config.yaml
num_hidden_layers: 10
hidden_size: 640
num_attention_heads: 10
num_key_value_heads: 10
head_dim: 64
intermediate_size: 2560
vocab_size: 32768
hidden_act: "gelu"
norm: "layernorm"
norm_place: "pre"
norm_eps: 1e-05
positions: "learned"
qk_norm: false
attn_scale: 0.125
bias: "none"
tie_word_embeddings: true
parallel_block: false
init: "normal"
init_std_qkv: 0.0191
init_std_o: 0.0
init_std_up: 0.0191
init_std_down: 0.0
optimizer: "adamw"
learning_rate: 0.000499
beta1: 0.95
beta2: 0.95
weight_decay: 0.22
lr_head: 0.00335
max_grad_norm: 1.0
warmup_steps: 260
schedule: "wsd"
decay_fraction: 0.691
decay_shape: "linear"
final_lr_fraction: 0.0
batch_tokens: 65536
max_seq_len: 2048
doc_mask: true
train_tokens: 561000000
max_steps: 8561
dataset: "wikipedia_en"
MLP neurons of a small language model. Each row is named by its layer, matrix (up: input weights) and neuron, and shows model dimensions 352-447. Each number is 200 + 30 x the weight over its row's rms, rounded and kept within 0 to 999.
Before each neuron's rows, "fires on" lists the tokens most often at its 100 highest values on Wikipedia text that the model never trained on.

fires on: "s", "'", "ers"
L5.up387,222,166,183,247,200,189,203,236,209,221,205,168,179,212,182,222,207,204,248,258,219,176,195,170,191,168,175,220,199,212,195,190,207,214,264,142,132,236,190,202,206,167,213,273,208,173,206,164,195,204,179,244,241,194,187,238,249,147,183,217,231,241,213,197,156,178,188,205,157,186,207,165,189,176,248,182,225,231,220,240,189,187,182,244,217,203,175,177,175,202,149,153,254,156,214,152

fires on: " of", ":"
L5.up2484,207,246,225,216,183,212,234,237,184,237,189,229,187,250,214,173,213,255,190,227,269,250,211,182,207,167,193,228,220,208,219,188,169,210,231,207,143,173,238,185,187,175,201,285,212,202,205,238,233,203,212,216,198,233,175,223,233,147,228,196,182,170,202,203,216,213,191,157,195,176,230,123,171,221,229,218,222,252,155,211,211,216,196,170,230,187,221,228,151,173,173,159,194,211,243,206

fires on: " to", " and", " "
L5.up1826,158,164,190,196,173,199,196,211,193,235,223,206,216,218,226,221,168,191,173,198,222,216,138,220,211,197,192,174,173,129,199,222,183,175,169,201,256,211,143,262,207,192,204,112,205,147,205,228,225,222,238,194,186,207,191,250,190,166,208,214,192,203,176,159,245,252,219,223,162,231,167,168,151,201,180,194,204,146,207,173,151,174,191,209,216,147,184,201,174,183,238,208,171,169,152,228

fires on: "2", "0", "|", "-", "1"
L5.up2490,224,185,196,228,225,158,234,218,215,202,248,279,227,215,183,223,200,184,208,168,186,223,160,161,253,163,229,225,195,234,208,188,197,169,136,206,191,180,165,207,244,228,191,238,221,195,199,236,206,203,200,206,205,282,208,224,216,194,180,208,218,212,204,183,222,193,212,195,221,155,228,198,214,179,251,136,184,248,163,273,164,158,219,205,192,232,198,164,238,180,228,222,213,201,219,191

fires on: "2", "1", "5", "0", "3"
L5.up1745,197,195,199,194,234,170,270,188,201,228,205,202,199,161,190,195,225,181,197,212,212,223,220,228,222,173,201,138,227,204,211,214,241,168,213,272,235,190,229,177,215,195,163,199,235,192,198,201,189,220,241,194,184,217,242,162,184,273,210,219,215,170,199,183,178,217,182,209,209,204,163,204,199,227,166,208,188,170,137,224,170,200,211,157,219,205,199,286,199,160,205,163,211,209,152,206

fires on: " the", "1", "2", "0", ";"
L5.up1488,165,219,173,253,206,251,205,188,187,195,218,182,185,287,176,187,210,176,191,222,222,195,251,162,181,169,165,156,178,142,190,209,260,161,230,195,197,179,230,190,202,206,172,175,200,229,264,220,149,179,167,243,211,220,162,223,145,218,255,245,220,188,225,251,138,229,236,163,191,226,216,135,236,199,193,184,224,206,176,169,165,248,198,169,221,178,164,176,239,233,140,188,205,190,219,185

fires on: "5", "4", "3", "7", " not", "d"
L5.up126,202,174,120,205,193,198,181,195,216,255,223,181,189,210,200,148,171,159,138,208,197,227,160,198,188,221,234,172,204,186,175,224,196,251,178,231,196,173,257,226,252,164,225,216,165,192,274,173,259,210,183,207,227,143,200,172,202,184,204,206,204,219,193,245,271,215,201,182,191,185,156,198,209,182,260,130,214,171,216,227,207,206,207,185,185,180,217,243,242,304,209,214,192,239,252,216

fires on: " to", " for", " –"
L5.up18,197,177,229,215,178,276,172,214,196,167,201,231,157,157,184,165,221,251,213,211,194,232,203,214,165,181,189,194,153,186,224,219,195,239,149,225,154,181,160,206,206,195,208,188,264,228,206,215,197,140,171,217,218,198,209,174,184,150,210,262,238,159,197,257,226,181,209,177,225,164,201,171,196,230,143,215,175,202,186,204,141,179,185,176,182,200,152,190,181,197,221,142,217,232,200,193

fires on: " a", " A", " one", "'", " Australian", " Spain"
L5.up2243,176,213,157,177,128,201,240,215,238,225,163,221,202,217,178,173,215,175,176,207,200,199,160,217,249,163,216,218,174,165,258,220,265,192,198,208,180,195,209,239,207,197,215,134,264,156,209,228,238,168,221,185,268,178,173,190,183,217,207,219,218,181,175,291,196,191,191,177,231,184,182,172,188,173,193,211,204,202,218,244,197,272,198,163,203,253,161,229,198,231,136,180,215,238,224,174

fires on: " ", " of", "0", "2", " an"
L5.up1199,198,169,207,194,202,209,213,225,224,257,196,227,183,235,176,166,226,224,197,162,187,192,269,177,198,166,191,198,222,173,219,220,200,186,236,182,207,162,260,202,141,161,180,149,198,195,258,236,211,188,177,248,251,181,170,126,200,210,183,194,167,176,207,220,164,177,193,213,229,156,213,173,184,139,220,206,156,180,150,164,239,174,235,197,223,232,153,174,150,151,180,190,243,215,176,201

fires on: " |", " of", "–", "th", " years", "aged"
L5.up829,197,194,158,150,175,168,197,219,169,224,170,190,161,255,166,202,225,175,164,214,216,179,207,199,188,214,198,178,206,162,223,208,192,186,207,165,178,198,161,193,205,196,215,190,254,172,192,200,183,155,180,212,165,160,162,179,187,184,238,270,166,188,257,209,170,192,190,187,220,126,194,212,257,240,242,179,252,263,219,201,167,220,232,149,242,154,141,197,173,211,194,189,250,177,192,209

fires on: "0", "1", "2", "9", "%"
L5.up1734,184,233,119,120,197,156,212,218,223,202,185,223,223,244,185,232,268,177,237,193,165,213,120,213,189,209,147,188,176,150,248,194,216,221,180,178,163,222,248,205,184,170,177,193,209,175,193,228,212,164,242,215,240,193,153,151,220,188,221,175,160,170,224,214,218,231,194,196,219,161,176,187,249,159,267,161,219,174,229,162,137,214,222,208,189,197,178,162,180,208,163,215,223,230,167,277

fires on: " of", " such", "1", "-"
L5.up1348,266,219,152,171,155,224,211,223,193,259,191,193,176,183,181,201,215,218,214,217,201,236,216,224,196,173,202,280,201,222,197,197,217,212,221,188,217,163,166,218,186,179,151,236,219,144,214,231,256,194,250,205,185,237,238,197,279,237,202,178,202,167,164,192,158,201,179,174,219,213,132,200,242,166,169,154,177,187,175,229,187,212,222,179,206,221,163,202,160,169,188,188,166,194,218,204

fires on: " ", "-", " to", " over"
L5.up833,222,200,217,222,202,222,153,224,231,152,230,181,202,212,187,174,206,224,207,209,178,189,239,223,192,175,142,163,154,224,207,264,264,158,202,211,200,175,185,230,210,164,237,205,247,171,231,217,185,193,157,197,200,178,171,121,220,175,204,187,225,148,218,229,222,186,171,141,210,211,228,206,223,228,201,198,210,203,213,192,222,169,191,184,203,182,189,163,201,177,165,194,235,188,258,222

fires on: " of", ".", "p", "sh"
L5.up1054,210,177,206,238,200,220,205,209,182,158,132,251,193,240,203,241,219,196,228,222,224,163,182,212,215,217,200,168,219,224,176,227,186,202,201,228,197,257,230,196,231,199,168,220,230,187,187,213,151,171,189,222,157,173,217,236,158,215,170,199,223,191,218,184,194,185,222,265,183,161,229,209,189,213,214,244,221,203,181,163,157,225,198,218,208,117,202,246,219,194,146,170,226,124,164,210

fires on: " that", " of", "(", " ["
L5.up2167,165,222,214,261,176,249,249,212,241,228,162,216,194,238,210,202,182,266,209,214,218,174,178,241,178,177,226,181,223,221,238,191,199,149,227,213,211,183,217,192,217,189,227,231,232,217,236,215,229,254,182,198,234,169,180,173,228,205,159,222,213,168,181,225,209,188,177,205,179,192,246,218,193,190,177,194,185,199,163,134,208,227,185,189,209,221,176,270,218,153,159,217,248,212,207,191

fires on: "\"", ")", "”"
L5.up399,170,190,154,203,166,227,283,195,256,243,152,210,156,248,199,174,173,223,250,206,165,246,212,193,246,195,224,179,209,195,190,204,194,227,199,258,188,203,240,231,240,189,178,168,216,205,196,220,248,188,199,219,212,185,204,225,213,241,201,178,240,238,198,263,171,190,219,177,187,236,179,170,212,150,257,176,202,182,196,239,196,207,192,229,181,285,174,197,220,187,249,210,157,209,204,179

fires on: " to", ":", ",", " well", " such"
L5.up1788,211,222,178,157,164,216,179,226,239,197,138,298,153,177,160,224,219,189,212,207,195,201,190,179,178,196,178,185,185,130,245,155,213,162,195,264,239,206,254,221,216,186,224,140,246,199,179,199,203,158,219,192,230,154,195,157,246,166,244,224,173,223,209,284,194,268,175,176,170,190,223,214,190,163,234,203,201,232,215,155,204,191,200,274,215,216,159,256,225,203,160,156,195,223,164,210

fires on: " of", "'", " that"
L5.up2289,234,185,215,193,198,191,197,243,148,184,241,117,212,200,181,145,225,188,193,234,199,199,182,202,145,200,244,192,186,231,212,213,225,161,226,212,226,161,194,180,223,184,184,255,242,205,218,206,219,219,232,202,226,175,153,223,235,160,209,243,202,198,200,183,172,175,232,227,238,165,152,143,174,191,218,172,142,241,227,231,179,196,196,189,155,166,213,145,165,216,126,182,214,160,250,167

fires on: " of", ".", " to", " on", " by", " =="
L5.up2364,233,169,198,265,207,227,229,202,222,251,212,187,168,212,179,183,187,282,185,229,256,187,187,159,175,152,207,187,199,180,231,219,182,186,218,176,183,162,148,191,186,189,215,246,160,206,232,182,187,235,219,232,188,206,220,218,225,155,171,260,220,174,250,189,182,203,169,155,163,160,200,203,231,170,176,181,201,212,185,168,215,187,158,215,181,226,163,182,199,214,121,138,246,212,184,209

fires on: ":", " of", " year", " day", " that", " on"
L5.up2066,260,178,174,223,230,190,213,207,229,230,138,230,173,221,171,194,187,274,206,189,212,255,225,189,203,124,173,199,180,145,234,230,211,176,169,194,205,175,153,213,227,210,200,147,230,223,163,202,214,182,215,188,220,165,174,177,210,142,179,189,217,174,231,228,231,244,205,155,206,176,194,207,208,181,217,228,230,196,165,172,218,215,227,213,216,203,185,180,182,113,179,166,239,173,196,177

fires on: "-", "'", "ac", "b"
L5.up2218,189,195,185,238,232,184,192,167,192,227,209,183,245,214,205,179,214,207,221,192,184,167,169,166,222,185,191,236,202,132,192,175,199,219,179,200,122,207,196,206,192,188,223,274,175,192,200,224,179,175,215,238,243,182,168,242,205,146,164,210,248,190,160,246,180,217,207,189,218,195,238,199,264,214,219,205,229,211,206,183,159,193,173,162,206,148,200,211,218,196,192,181,237,183,214,183

fires on: " ", "3", "2", " the", "4", "5"
L5.up951,209,148,168,203,220,252,258,168,217,196,190,247,133,219,162,183,211,222,179,190,222,176,205,206,160,143,231,156,212,252,168,254,214,205,190,229,244,198,206,211,162,198,238,229,214,214,301,232,259,214,148,241,195,231,258,160,245,201,182,200,183,182,206,221,229,215,225,225,233,206,174,164,239,161,208,166,218,188,191,206,158,154,239,156,195,208,184,223,158,207,201,169,197,235,203,220

fires on: " to", " of", "'", ",", " and"
L5.up796,229,197,166,205,220,220,212,212,191,230,215,231,163,197,187,212,254,235,158,206,177,261,131,217,173,178,139,194,213,205,206,213,169,141,151,240,264,160,248,170,205,204,190,150,184,232,243,230,256,201,190,203,206,184,220,175,225,216,207,224,198,222,211,208,251,184,239,205,167,244,191,186,272,178,187,177,195,198,203,181,179,223,205,198,208,235,151,190,201,182,234,225,217,247,155,242

fires on: "-", " of", " an", " L", " |"
L5.up2246,222,187,149,229,180,203,158,172,169,222,166,192,185,250,170,230,223,197,245,255,183,208,170,194,149,156,202,201,132,150,240,262,175,195,212,186,206,200,195,217,154,176,191,185,197,237,202,219,136,183,119,220,171,214,192,212,200,188,200,244,181,198,184,234,194,224,242,205,229,193,199,212,166,174,187,179,259,221,178,214,208,203,178,190,232,180,131,204,218,169,187,206,271,168,172,213

fires on: "\"", "”", ")", "'", "\",", "]"
L5.up2322,201,109,161,229,217,236,201,207,191,263,191,192,180,213,191,173,208,264,221,215,192,231,213,217,199,143,208,199,215,137,172,216,183,179,173,287,192,187,261,150,243,181,177,224,174,221,212,215,256,162,177,239,204,237,214,232,142,193,251,186,295,214,212,197,166,195,213,194,182,220,206,160,219,205,176,183,175,200,173,172,168,191,210,201,212,234,177,155,156,209,192,193,223,213,178,200

fires on: " was", " for", ":", " Candidate", " as", " are"
L5.up1258,180,192,208,236,223,251,199,208,188,224,244,162,186,235,181,177,190,181,183,215,196,264,245,241,189,171,148,160,164,215,223,194,181,160,222,251,195,182,203,181,202,223,219,203,247,202,218,248,203,169,204,197,192,185,178,148,204,165,278,310,206,152,185,216,187,229,190,147,185,209,212,149,168,204,194,207,209,200,137,199,194,240,206,242,211,214,210,218,184,186,216,187,196,187,177,222

fires on: " the", "\"", ","
L5.up1264,230,219,214,182,157,187,220,260,155,181,191,197,167,203,185,206,221,236,228,193,210,205,174,197,251,158,194,164,194,189,224,252,219,202,194,233,199,143,225,219,263,186,157,205,208,213,207,195,236,182,159,182,222,232,257,182,220,216,185,247,188,289,207,251,191,234,177,193,222,205,207,202,243,185,231,182,188,185,203,222,180,268,210,230,225,234,178,249,217,206,212,169,163,177,234,221

fires on: " ", "1", " April", " September", "2", " March"
L5.up488,191,188,175,186,261,216,230,195,207,206,212,171,235,202,185,215,220,203,232,225,241,230,220,189,184,150,142,166,243,158,216,218,216,187,147,221,235,147,186,150,179,220,178,211,199,187,190,213,178,240,224,210,182,217,190,194,239,128,165,176,253,203,235,208,204,231,177,212,204,155,133,212,205,146,206,210,178,188,219,224,151,247,250,130,209,161,200,167,215,129,235,155,216,205,190,175

fires on: ".", "-", " of"
L5.up2284,191,248,213,234,230,170,231,204,186,179,159,200,191,222,206,231,195,200,188,217,240,214,174,206,209,222,210,147,157,185,190,196,187,183,173,264,198,136,242,201,189,172,226,271,180,207,194,208,123,193,198,269,191,215,255,244,190,211,248,204,187,199,259,222,234,211,165,177,232,191,229,236,181,208,204,178,210,232,159,177,172,242,183,170,228,207,198,251,228,233,197,135,222,192,213,204

fires on: " of", " by", " starring", " %"
L5.up2110,161,198,189,175,162,203,188,218,193,233,242,169,155,231,189,236,257,166,144,218,262,217,255,201,213,160,217,197,164,189,231,137,180,202,146,221,224,191,230,181,220,202,220,156,186,180,189,213,251,171,229,191,199,184,175,164,174,175,162,239,220,199,205,196,199,235,198,176,180,206,176,170,196,248,188,158,169,293,176,206,192,197,194,203,191,215,194,224,156,186,218,188,199,216,247,221

fires on: ":", " |", "-", "1", "–", "4"
L5.up960,244,238,212,174,184,225,212,170,207,204,187,192,218,165,174,208,210,198,151,169,247,228,225,188,230,218,205,183,202,184,216,155,198,167,126,182,227,185,220,189,127,202,195,218,209,209,201,242,249,113,191,204,252,165,139,164,219,228,194,219,205,135,228,269,257,197,207,202,207,187,183,145,200,200,206,181,237,225,189,219,223,198,191,158,269,204,192,243,142,198,200,172,203,200,244,206

fires on: " ", " and", " in", "/", " |"
L5.up2235,200,184,184,232,203,278,234,220,186,234,200,158,163,223,167,210,208,216,188,248,244,160,188,185,143,143,234,233,179,183,253,214,201,175,150,193,143,223,153,239,223,197,189,164,185,261,233,208,237,195,261,235,195,187,207,215,188,193,216,194,224,170,212,220,158,211,233,192,200,228,214,203,236,143,216,185,202,156,159,205,158,218,197,232,217,238,213,130,211,192,170,189,187,168,194,231

fires on: ",", " including", " by", " such", " from", "|"
L5.up1005,211,159,190,228,192,231,179,190,247,197,198,196,194,229,199,165,211,292,243,183,182,223,221,221,165,228,133,226,182,152,211,206,121,160,149,212,189,228,183,202,175,210,285,209,196,201,204,217,180,258,179,207,210,198,225,173,206,141,173,165,239,192,168,196,203,206,207,164,136,159,289,148,220,140,255,208,186,192,204,167,207,172,181,202,228,226,210,210,186,115,162,188,204,156,132,177

fires on: " |", " ", " Pos", " No"
L5.up1382,266,195,175,241,176,203,214,247,256,215,137,185,199,242,210,199,209,234,207,193,221,238,217,213,225,164,183,205,211,165,231,202,172,192,219,192,228,195,210,228,225,215,199,175,145,199,213,215,216,170,173,253,206,262,200,182,177,167,244,174,189,237,202,188,227,229,195,189,233,171,157,179,196,204,237,196,227,171,113,230,194,191,215,217,196,245,191,184,171,189,155,192,264,212,144,218

fires on: " by", "-", ":"
L5.up507,270,213,181,202,173,186,228,230,221,246,153,220,211,232,185,202,192,236,247,226,201,219,242,144,136,117,175,176,210,224,206,189,165,166,169,197,204,213,101,191,224,191,213,249,197,217,168,202,186,194,217,220,249,191,181,170,245,150,223,207,205,176,188,264,225,190,214,202,168,153,196,119,235,158,199,179,197,212,179,173,237,193,153,171,192,244,154,191,182,184,157,141,209,202,184,186

fires on: " |", " ", " Position", "1", "0"
L5.up946,244,162,188,161,170,197,208,220,245,203,185,221,196,199,201,224,192,193,176,191,242,186,225,211,281,183,205,215,175,171,258,161,190,173,193,209,205,214,195,225,200,204,155,198,204,191,202,177,220,125,174,192,249,168,209,213,185,243,226,254,208,186,204,249,245,253,172,222,208,204,224,220,244,196,212,204,226,226,173,256,196,235,174,166,273,206,194,228,186,199,220,130,167,205,221,184

fires on: "s", "'", "-", " I"
L5.up1414,196,197,211,169,175,194,184,192,228,197,210,118,210,202,178,160,227,234,208,204,228,252,215,169,223,177,208,209,206,207,182,172,166,216,207,193,191,256,203,195,227,188,196,259,180,205,191,179,182,222,161,236,210,197,205,201,220,184,256,182,249,244,202,183,150,217,209,199,143,203,234,164,186,177,221,204,161,199,171,241,194,140,209,222,186,190,185,153,148,239,156,191,164,139,196,211

fires on: " for", ":", " –", " as", " a", " the"
L5.up323,240,188,229,177,213,193,146,232,185,199,186,197,211,244,204,168,242,202,266,211,174,272,211,239,184,179,180,153,143,179,176,202,204,221,241,228,208,213,125,193,202,176,197,185,227,197,156,219,212,174,138,222,205,190,218,156,203,200,235,226,217,183,200,182,201,199,180,142,223,176,224,206,180,185,187,199,162,181,222,220,245,200,204,217,246,229,159,185,174,212,259,156,185,161,245,210

fires on: "1", "2", "3", "5", " even", " it"
L5.up531,200,176,148,219,231,153,169,235,186,265,209,182,189,193,157,197,156,194,224,228,212,176,218,199,179,140,168,222,224,184,216,185,201,171,214,180,180,184,194,196,157,170,172,213,209,217,177,223,212,187,263,205,213,254,182,217,221,168,155,201,194,151,182,152,195,235,190,211,155,183,173,197,197,163,195,246,188,187,214,193,143,166,222,197,186,224,146,203,199,152,250,201,217,156,172,188

fires on: " to", " |", " in", " "
L5.up2204,221,186,180,195,207,201,210,246,173,161,178,220,182,188,170,181,169,231,212,180,243,173,207,166,218,159,242,204,201,151,217,180,180,173,219,225,192,226,156,206,254,196,229,138,213,213,192,216,222,218,224,204,210,249,210,244,167,127,174,235,236,170,169,151,234,189,192,234,163,173,186,205,164,212,253,188,212,179,170,192,182,216,185,197,166,188,185,205,177,185,186,171,240,165,150,214

fires on: ",", " of", " the"
L5.up517,194,191,180,216,196,195,214,233,211,207,246,220,189,218,177,208,252,203,235,216,191,177,192,218,156,205,157,170,232,163,221,226,201,177,174,195,208,158,226,164,187,170,186,221,203,208,178,247,164,230,183,277,218,194,200,171,163,189,178,191,176,176,213,220,209,201,202,212,169,250,226,182,223,158,148,228,214,192,277,214,197,195,173,207,182,221,174,146,176,152,155,196,241,239,170,224

fires on: "s", " Man", " I", " Albums", " time"
L5.up257,204,194,242,216,156,172,231,214,194,193,134,163,197,171,182,215,141,223,127,181,186,248,191,232,193,259,184,125,198,226,233,269,195,181,218,211,179,197,200,214,208,182,228,193,294,190,253,229,203,165,182,200,191,156,225,140,206,180,233,225,193,190,193,160,168,188,201,225,178,190,177,219,185,218,261,182,253,186,244,205,182,153,198,146,186,203,219,205,162,189,196,194,171,226,153,197

fires on: " |", ")", " ", "2"
L5.up213,221,178,200,214,197,196,252,200,246,276,184,196,217,216,170,193,194,191,177,191,229,234,147,206,238,131,204,230,149,167,264,259,216,240,175,211,194,195,181,236,205,214,178,150,208,179,217,212,209,120,173,165,174,210,134,224,183,217,231,235,152,194,249,216,225,254,191,255,246,188,203,206,201,171,174,214,219,173,233,186,179,236,182,155,207,206,221,236,260,190,178,209,199,251,204,210

fires on: " to", " failed", " began", " later", " before", "s"
L5.up1197,242,169,189,188,220,206,155,204,169,225,190,176,167,156,166,219,241,177,229,239,163,234,197,235,165,221,156,201,160,212,209,206,187,215,199,164,207,197,160,205,207,176,185,213,192,239,210,206,234,175,155,255,231,186,195,229,220,156,289,211,203,247,198,233,172,181,197,243,183,237,188,174,153,233,212,182,234,193,180,220,196,202,167,181,220,196,186,210,203,189,220,203,145,141,215,171

fires on: " of", " for", " are", "–", " with"
L5.up1567,202,172,201,197,201,223,149,165,146,198,188,218,222,218,188,191,206,187,180,196,164,200,192,170,188,192,136,207,190,193,217,212,251,145,189,247,185,206,150,193,243,190,192,215,222,186,231,201,227,208,118,191,202,186,210,155,164,214,246,278,212,179,204,229,150,169,202,242,241,158,217,198,211,217,155,199,224,177,195,185,211,221,216,159,196,214,208,179,179,207,173,188,193,245,169,167

fires on: " |", ")", " Loss"
L5.up1972,236,202,193,198,179,217,195,287,179,210,229,207,156,237,118,231,196,229,235,253,233,213,230,179,198,134,256,221,189,177,259,189,228,155,182,165,196,174,179,213,206,196,168,156,194,227,207,211,231,174,220,241,231,179,194,162,181,214,236,220,232,190,216,239,187,187,216,188,184,201,207,181,247,166,210,181,232,217,239,231,177,209,160,246,159,281,157,210,138,158,218,194,189,218,201,176

fires on: " |", " it", " Year", " elected"
L5.up1540,231,214,147,148,199,205,264,273,182,233,204,185,162,247,158,203,207,195,199,239,214,215,181,165,217,138,181,183,160,183,241,190,145,166,183,237,250,204,276,245,173,188,187,174,163,259,155,219,180,172,236,235,209,236,210,198,209,128,183,271,197,210,212,248,224,254,248,172,181,234,187,198,250,164,206,203,248,235,185,209,182,198,191,225,179,202,179,214,170,171,156,180,211,194,154,220

fires on: "2", "1", "3", "6", "4", "5"
L5.up185,205,181,92,179,218,197,211,220,171,209,193,234,198,232,186,239,212,168,262,200,177,172,205,197,181,190,189,196,205,200,186,229,184,165,193,176,200,206,252,200,194,162,210,252,181,198,212,194,212,213,253,232,210,224,210,233,242,174,119,204,214,157,238,181,203,196,211,232,246,223,161,168,187,219,204,149,182,159,204,269,174,174,223,190,182,206,141,185,222,159,223,237,252,166,195,214

fires on: " that", " to", " was", " the", ","
L5.up2392,219,196,193,216,222,227,195,240,203,188,197,182,137,213,152,207,214,200,255,193,220,233,271,228,169,157,202,196,192,197,181,213,224,232,158,273,235,192,226,262,189,198,161,238,181,215,169,189,195,226,248,193,220,192,183,203,201,193,199,258,194,208,221,290,205,224,220,191,132,208,219,199,183,166,168,238,236,226,219,156,151,210,237,163,195,166,200,211,191,253,170,126,211,227,202,215

fires on: " |", "|", "\n", " No"
L5.up857,193,202,158,254,208,194,214,276,225,194,192,158,214,240,181,236,193,200,183,223,213,166,238,219,236,120,203,205,195,216,268,174,187,200,189,162,200,179,164,202,174,190,163,207,193,192,208,219,191,211,227,247,183,238,189,194,130,176,220,219,215,226,215,231,199,292,184,223,128,183,175,185,219,199,154,215,207,228,182,229,200,208,210,222,225,237,190,201,144,177,194,178,211,160,163,226

fires on: " as", "-"
L5.up1246,303,212,193,192,180,230,241,274,237,180,207,241,226,232,155,200,168,243,227,237,240,198,238,185,188,162,160,212,201,216,244,183,210,197,191,217,156,186,187,239,119,198,237,215,189,210,220,214,237,209,237,202,190,178,207,109,203,181,202,261,193,203,182,240,233,229,176,161,199,170,183,147,259,158,187,217,182,201,185,133,211,161,247,133,166,215,156,198,180,153,140,161,197,212,148,264

fires on: "5", "2", "6", "9", "7"
L5.up504,201,198,185,173,225,194,162,217,170,185,176,175,185,205,180,229,184,200,166,224,195,196,229,204,217,170,158,202,196,196,237,190,222,259,206,215,198,153,195,233,183,204,180,198,212,186,229,181,256,187,171,194,203,230,252,181,190,230,210,222,225,226,207,203,189,275,256,199,196,272,163,229,212,172,162,196,202,167,124,232,207,248,213,197,263,232,180,185,212,170,266,148,125,195,155,181

fires on: ")", "\"", " (", " =", "'"
L5.up1954,217,213,187,242,213,194,188,215,242,273,170,176,145,188,186,216,192,221,201,182,240,270,197,233,215,231,161,177,222,225,229,272,219,193,198,219,224,170,222,222,215,165,149,169,205,244,232,237,222,197,213,221,188,221,237,181,232,191,217,211,225,191,190,163,214,203,195,156,197,210,203,219,210,174,240,206,245,225,130,175,176,215,165,232,212,232,197,222,194,222,239,205,132,217,217,217

fires on: " of", " as", "0", " on", "-", " known"
L5.up1794,173,209,204,197,207,213,197,206,223,178,176,138,216,232,195,157,219,213,188,207,173,195,194,179,181,178,180,221,220,162,227,205,183,254,160,202,228,183,166,242,177,179,225,168,216,194,178,245,251,211,171,209,246,181,197,156,247,235,185,203,179,177,197,127,180,189,192,186,213,160,139,130,165,212,187,149,134,241,191,206,170,197,270,188,188,223,219,172,167,201,193,227,153,177,175,218

fires on: " as", " |", " into", " form", " with"
L5.up1802,215,197,194,152,204,231,242,196,152,199,176,168,196,214,148,217,224,190,191,274,214,203,182,151,189,150,152,243,155,172,247,161,243,164,160,221,208,137,229,203,204,207,184,204,195,206,206,212,198,141,237,207,149,157,187,204,258,193,222,238,170,189,196,226,231,225,234,232,211,180,220,128,211,176,221,208,241,271,168,223,153,210,185,182,189,149,167,195,191,184,184,186,181,184,182,219

fires on: " the", "s", ";", " and"
L5.up1104,254,211,214,210,184,211,220,260,166,182,209,223,160,232,109,221,234,177,207,267,173,192,163,181,145,181,210,183,205,213,223,215,258,196,196,214,223,144,177,205,194,206,196,221,206,240,207,216,254,195,200,212,191,201,254,180,219,200,216,237,198,185,191,231,191,221,275,205,201,193,230,176,230,174,255,203,246,230,173,177,187,223,173,149,193,218,195,169,205,254,178,164,189,184,223,215

fires on: " his", " for", " of", " =", " Outstanding", " After"
L5.up612,173,232,223,212,216,234,200,232,153,238,197,210,159,209,189,162,190,267,149,230,164,269,199,232,190,225,194,179,166,191,207,217,164,132,168,289,181,217,230,207,219,213,165,158,196,169,214,219,208,174,177,202,221,155,217,168,200,208,209,234,246,192,228,232,194,204,215,171,214,196,268,187,200,206,176,168,202,227,196,154,179,181,149,201,184,222,184,187,178,156,187,132,226,240,209,193

fires on: " of", " and", " ", "s", " Year", " |"
L5.up930,171,209,192,208,165,195,187,223,209,199,148,201,176,287,161,215,210,177,190,215,217,152,228,192,168,184,167,213,184,213,219,198,202,179,228,200,160,247,259,222,150,213,222,185,161,234,224,216,206,228,221,201,205,190,165,192,221,157,205,232,196,181,231,167,182,236,187,191,189,215,173,216,250,166,207,175,149,228,260,189,155,223,228,194,213,226,167,151,141,171,188,125,217,182,203,227